config.toml
num_hidden_layers = 8
hidden_size = 192
num_attention_heads = 2
num_key_value_heads = 2
head_dim = 64
intermediate_size = 768
vocab_size = 8192
hidden_act = "tanh_gelu"
norm = "layernorm"
norm_place = "pre"
norm_eps = 1e-06
positions = "learned"
qk_norm = false
attn_scale = 0.125
bias = "all"
tie_word_embeddings = true
parallel_block = false
extras = ["capped logits"]
init = "normal"
init_std_qkv = 0.0399
init_std_o = 0.0496
init_std_up = 0.0572
init_std_down = 0.0572
optimizer = "muon_hyperball"
learning_rate = 0.00802
beta1 = 0.95
weight_decay = 0.0
lr_head = 0.0108
max_grad_norm = 1.0
warmup_steps = 200
schedule = "wsd"
decay_fraction = 1.0
decay_shape = "linear"
final_lr_fraction = 0.0
batch_tokens = 32768
max_seq_len = 512
doc_mask = true
train_tokens = 156000000
max_steps = 4761
dataset = "wikipedia_en"
MLP neurons of a small language model. Each row is named by its layer, matrix (up: input weights) and neuron, and shows model dimensions 112-175. Each number is 200 + 40 x the weight over its row's rms, rounded and kept within 0 to 999.
After each neuron's rows, "fires on" lists the tokens most often at its 100 highest values on Wikipedia text that the model never trained on. A number after a token or word is its count.

L4.up51,172,182,95,220,188,178,187,254,238,199,236,185,168,249,188,239,204,136,162,189,241,167,206,229,123,185,171,223,131,227,145,210,159,163,253,166,162,139,215,313,253,214,206,182,200,209,192,161,134,300,178,140,217,210,244,222,177,170,171,206,174,258,191,197
fires on: "," 47, " |\n" 7, "v" 5, "ar" 4

L4.up309,171,174,182,172,266,164,159,180,165,231,251,186,181,219,251,220,180,260,289,251,211,215,209,209,218,219,83,122,242,207,163,196,144,156,129,208,170,215,246,159,239,238,241,259,150,180,209,203,185,264,231,202,241,176,222,158,216,147,194,131,176,176,174,262
fires on: " after" 17, " before" 15, " in" 14, " of" 9, ":" 8, " on" 5

L4.up117,206,129,205,233,203,235,131,206,212,207,205,215,211,106,179,237,253,219,216,142,196,256,176,206,193,253,205,144,142,238,172,211,193,210,128,207,247,252,242,232,241,219,139,175,142,199,225,184,218,174,251,228,250,207,186,209,205,161,207,103,227,204,162,141
fires on: " an" 100

L4.up291,228,191,231,178,216,191,215,182,125,142,166,157,184,152,205,137,198,173,160,224,201,226,267,239,223,206,183,186,179,225,87,214,233,167,236,249,183,266,210,215,241,147,205,265,244,176,168,203,127,248,230,154,207,196,138,192,274,263,210,158,158,199,154,175
fires on: " the" 64, " considered" 6

L4.up193,273,219,208,212,303,224,199,94,202,203,282,143,227,170,208,198,184,129,149,263,186,234,193,115,224,165,201,224,148,155,249,197,145,143,211,183,246,220,204,171,162,233,164,194,149,213,245,203,138,220,201,255,194,215,218,198,170,192,184,276,235,155,179,151
fires on: " is" 22, " had" 20, " has" 13, " and" 13, " are" 5, " was" 5

L4.up741,173,259,215,254,196,224,159,179,169,254,229,164,201,201,212,201,183,223,189,158,214,189,171,161,263,200,203,174,139,258,207,135,169,195,192,269,255,130,268,253,231,205,136,164,241,196,272,153,221,234,169,227,253,240,268,156,140,243,226,220,130,121,189,198
fires on: " |" 38, "\n" 9, "p" 5, "out" 4, "-p" 4

L4.up679,224,218,191,242,214,207,93,213,217,111,229,154,219,236,159,150,240,162,176,184,182,150,186,228,150,182,262,191,211,200,174,171,166,117,271,214,302,182,207,137,198,222,204,187,229,137,232,196,140,235,240,214,160,252,179,180,269,236,209,232,100,161,169,172
fires on: " or" 29, " were" 16, " are" 14, " was" 13, " most" 7, " than" 6

L4.up403,197,205,203,183,251,218,200,245,208,212,204,186,245,220,191,176,202,212,211,262,192,215,232,258,196,208,187,167,191,212,156,261,175,216,130,243,220,139,189,212,195,252,228,246,215,156,205,175,79,269,202,226,131,198,241,273,253,258,134,191,125,229,205,183
fires on: "===" 59, "==" 35

L4.up22,212,204,182,198,199,171,218,232,173,163,276,223,254,226,249,175,187,238,205,151,272,151,232,136,193,230,147,180,165,190,262,213,193,149,198,235,204,161,250,175,198,205,199,167,175,237,231,225,169,247,188,183,193,139,217,200,260,180,213,209,200,151,171,205
fires on: " of" 19, " to" 16, "c" 8, " in" 7, "-" 6, "h" 6

L4.up632,237,199,138,153,116,165,195,194,185,221,223,136,236,271,265,209,229,152,188,241,183,133,213,153,238,132,234,177,191,176,241,216,206,167,222,154,114,177,187,174,195,155,155,175,220,250,250,145,188,226,144,183,160,160,209,138,249,172,208,169,173,195,219,169
fires on: " of" 56, " for" 16, " a" 6, " in" 4

L4.up375,221,206,156,226,128,145,161,216,194,160,195,140,222,230,195,124,194,206,184,179,170,196,211,186,219,236,199,152,176,254,219,254,203,245,145,235,155,251,172,232,200,252,186,174,170,211,206,242,200,200,218,205,197,202,137,197,217,145,155,202,221,189,179,160
fires on: " the" 59, " an" 16

L4.up320,183,250,151,287,149,159,152,222,176,263,227,196,178,204,206,225,192,197,210,199,154,225,217,292,200,217,172,207,173,170,212,208,147,133,198,235,271,171,216,260,175,162,236,171,250,159,182,189,196,261,255,203,174,218,257,167,206,232,202,170,108,217,144,219
fires on: "9" 13, "8" 11, "5" 11, "0" 11, "6" 9, "1" 8

L4.up650,158,238,255,200,200,239,173,206,152,271,237,133,230,207,206,219,220,194,190,225,205,199,227,192,187,130,177,145,295,302,178,115,267,171,165,204,190,214,276,150,97,187,200,207,266,175,206,173,144,221,176,165,171,213,188,173,235,221,217,137,181,236,172,155
fires on: "-" 32, "–" 18, "/" 4, "-A" 4

L4.up372,254,170,202,173,136,231,163,227,187,169,127,169,270,212,193,205,174,194,193,249,210,180,215,256,187,141,156,78,199,220,246,174,212,180,157,189,190,175,211,163,151,195,268,176,256,197,194,231,176,250,245,199,207,212,253,287,231,189,270,143,195,188,200,266
fires on: ".\n\n" 80, ".\"\n\n" 7, "\".\n\n" 7, " |\n\n" 4

L4.up490,145,241,161,168,224,207,241,212,190,209,260,234,247,239,234,235,201,292,200,241,256,245,206,229,230,231,240,99,199,186,117,234,215,200,213,144,218,216,139,228,270,204,209,178,187,276,223,194,162,265,264,263,194,283,192,170,224,156,189,186,159,232,182,104
fires on: " in" 26, " from" 16, " serves" 5, " served" 5, "," 5, " of" 5

L4.up5,255,205,211,195,169,223,183,276,197,135,202,216,203,182,228,97,268,211,197,203,144,143,271,149,238,155,222,114,131,146,193,207,167,242,220,159,135,200,254,238,248,148,166,244,216,203,154,159,231,244,206,192,143,258,173,197,174,219,201,156,188,192,158,180
fires on: " to" 51, " of" 11

L4.up322,220,206,228,184,181,155,218,207,236,275,196,192,236,157,115,211,228,254,184,186,154,205,272,163,109,202,211,183,165,75,173,159,188,241,169,170,114,204,249,211,215,151,211,191,193,142,178,293,216,202,172,208,188,126,222,189,174,233,161,109,206,197,136,228
fires on: "-" 95, " of" 4

L4.up599,250,187,203,248,195,208,217,201,132,177,236,277,201,155,148,196,155,306,241,202,174,185,206,213,177,207,159,181,232,137,250,222,233,254,163,222,217,192,145,122,170,180,192,160,182,285,184,192,245,143,246,228,223,188,262,172,184,125,207,227,236,161,191,213
fires on: " " 35, " |" 29, "3" 6, "202" 6

L4.up194,155,196,285,162,105,163,137,215,223,167,241,210,243,194,187,260,253,201,205,203,188,204,178,190,155,190,160,197,162,223,231,219,219,168,189,199,173,249,248,226,231,201,180,258,195,228,147,281,178,187,172,150,151,211,210,272,190,167,138,218,205,161,194,182
fires on: ".\n\n" 34, "\n\n" 18, "'" 10, "ov" 7, ")\n\n" 4, " =\n\n" 4

L4.up534,160,225,168,207,240,162,162,134,232,206,240,189,177,194,182,251,251,258,136,148,208,191,277,202,159,175,237,214,186,235,260,85,250,212,208,163,147,123,148,215,180,271,242,265,222,156,247,233,152,136,224,249,235,187,286,232,193,120,232,160,128,245,194,138
fires on: " In" 26, " in" 14, "-" 12, "nt" 5

L4.up478,194,267,143,204,204,130,226,210,219,143,222,195,201,198,234,227,157,175,156,272,191,152,284,151,158,164,238,190,213,231,248,198,183,238,167,223,245,225,298,200,142,155,237,280,191,343,169,182,202,226,200,251,199,218,243,153,268,169,223,144,89,162,180,180
fires on: " in" 22, " his" 15, " and" 12, " of" 12, "'s" 4, " the" 4

L4.up724,201,250,214,157,168,171,196,164,177,216,215,157,186,206,190,147,159,205,220,227,179,179,306,268,246,215,133,130,240,170,118,185,211,177,192,214,161,195,197,256,119,154,109,249,201,244,148,256,136,222,261,211,173,185,230,173,213,156,236,213,176,209,185,217
fires on: " the" 94, " a" 4

L4.up466,209,245,152,196,218,175,250,180,175,208,167,191,146,187,217,267,275,186,148,112,230,208,301,209,284,199,145,160,233,267,155,194,271,254,198,252,200,157,212,167,140,224,110,208,119,244,248,161,153,189,218,184,241,132,201,214,166,191,163,114,230,180,212,189
fires on: " of" 19, " to" 13, "ing" 9, " for" 8, "er" 5

L4.up288,239,202,107,141,234,116,220,166,165,172,275,165,208,175,144,158,210,245,187,296,165,228,168,167,225,195,203,146,151,161,168,105,169,177,164,226,207,208,250,205,232,182,194,262,256,241,215,148,229,147,196,103,201,174,181,147,229,163,197,243,183,179,154,218
fires on: " and" 52, " the" 17, "–" 8, " &" 6, "ing" 4

L4.up645,171,227,169,203,108,233,166,225,213,131,199,147,210,169,257,239,228,181,212,201,194,298,190,260,187,224,198,242,238,245,260,218,169,170,183,260,218,205,201,266,143,134,229,258,176,226,259,245,89,209,120,235,210,229,201,193,245,154,221,221,215,175,155,173
fires on: ".\n\n" 68, " ==\n\n" 5, ".\"\n\n" 5, ").\n\n" 4, "\n\n" 4

L4.up71,140,219,238,213,190,179,199,194,116,173,186,236,204,214,213,211,226,243,219,213,238,187,208,192,236,149,169,210,176,203,158,228,218,174,132,114,264,224,187,183,176,226,175,209,198,302,234,202,217,196,210,173,293,203,203,260,279,166,162,186,201,165,159,137
fires on: " " 50, " |" 34, "|" 7, ":" 5

L4.up231,152,211,219,175,196,173,183,191,154,255,165,162,181,144,188,205,229,168,305,176,308,201,207,165,210,186,182,171,163,134,206,197,184,228,158,183,268,281,156,212,171,180,182,197,174,194,164,169,193,225,242,127,172,217,212,127,240,137,174,165,155,176,238,153
fires on: "|" 24, "0" 20, " |" 19, " " 7, "198" 4

L4.up761,140,185,209,207,248,206,143,139,213,202,274,191,147,174,193,149,191,287,258,155,199,192,179,160,159,257,150,186,222,176,201,223,173,209,204,253,283,234,271,198,198,183,227,174,243,186,205,183,220,264,190,252,255,168,200,247,190,151,109,188,255,169,240,173
fires on: "\"" 24, " \"" 21, " Title" 8, " Year" 8, "1" 5

L4.up426,194,227,197,184,153,223,201,177,182,221,260,233,202,154,217,138,226,252,129,169,191,162,163,101,171,216,190,203,86,234,224,220,178,203,234,163,274,127,282,215,148,209,150,230,176,268,213,177,226,201,201,212,213,112,234,194,173,163,249,176,205,268,212,177
fires on: " |" 48, " " 13, "3" 6

L4.up23,218,159,211,272,157,238,225,150,152,276,162,235,268,223,190,193,252,196,222,153,162,152,253,140,206,141,186,165,127,159,196,190,187,160,239,202,187,180,170,196,242,220,188,200,142,210,212,187,214,210,211,218,209,208,220,185,164,117,219,206,222,292,140,122
fires on: " to" 54, " not" 7, " help" 5

L4.up221,160,157,257,140,177,173,210,206,223,144,237,122,150,198,163,153,210,228,230,206,241,235,256,157,195,194,223,169,256,177,213,214,207,139,194,207,160,203,165,248,223,150,172,161,168,235,280,158,202,138,167,263,234,189,194,221,197,243,181,237,211,162,183,205
fires on: " of" 34, "ing" 19, "es" 7, "ize" 7

L4.up549,181,176,157,241,238,155,248,177,174,197,234,193,189,194,226,205,234,229,196,225,193,172,186,199,182,237,210,186,215,235,197,201,262,252,173,240,217,182,239,240,205,174,205,173,229,291,271,287,181,204,199,239,190,208,194,245,268,175,209,119,272,204,116,219
fires on: "ed" 23, "ant" 10, "ing" 10, " to" 10, "ating" 9, " as" 9

L4.up459,205,225,148,203,241,265,141,134,165,268,204,241,173,137,248,205,121,295,223,242,256,160,296,161,198,226,223,154,205,185,170,256,181,177,223,221,217,169,223,120,204,177,146,178,223,183,120,305,180,175,171,271,194,253,261,233,196,142,212,234,190,239,112,182
fires on: " that" 37, "av" 6, " |\n\n" 5, " In" 4, " in" 4

L4.up767,155,170,138,142,147,203,172,192,182,247,153,148,174,126,287,135,237,287,178,127,185,143,279,165,174,276,208,176,201,207,173,207,191,202,182,262,219,198,239,212,242,130,189,195,146,191,195,197,187,220,251,247,221,171,225,200,130,92,206,167,196,213,183,176
fires on: "." 37, " Team" 7, " " 7, " ." 5, " mm" 4

L4.up298,222,181,216,226,162,234,212,299,204,174,212,199,255,166,209,221,237,168,227,237,209,142,160,263,132,179,202,140,142,173,158,225,232,94,192,212,222,219,168,176,208,124,183,176,142,115,202,192,190,195,155,200,196,159,262,170,135,253,122,253,124,230,187,164
fires on: "," 33, "." 20, " |\n" 5

L4.up331,192,233,221,184,233,197,219,127,235,201,229,187,168,159,274,241,193,155,271,202,251,173,142,133,216,212,217,172,198,247,188,98,191,190,131,173,315,203,200,280,175,230,179,181,250,120,204,188,149,281,178,196,257,208,215,269,237,136,192,164,207,171,213,181
fires on: "–" 44, "ond" 6, "ac" 4, "ans" 4

L4.up658,230,290,108,172,266,225,174,231,155,260,163,151,210,255,191,232,127,183,170,148,222,152,213,212,182,217,243,206,239,234,168,295,190,173,252,242,167,182,201,193,139,189,130,242,191,193,232,195,178,232,151,182,230,228,288,201,196,217,206,170,175,158,195,207
fires on: " in" 31, " is" 17, "at" 7, "7" 5, "av" 5

L4.up526,130,185,193,172,161,217,132,227,195,162,163,182,277,148,195,212,242,243,301,210,189,200,204,160,150,202,225,117,139,171,106,197,232,232,241,141,185,201,192,184,218,229,197,245,228,132,227,197,253,150,185,210,163,192,241,169,152,241,177,148,232,229,176,214
fires on: " of" 27, " not" 11, "o" 7, "-" 6, " also" 5, " S" 5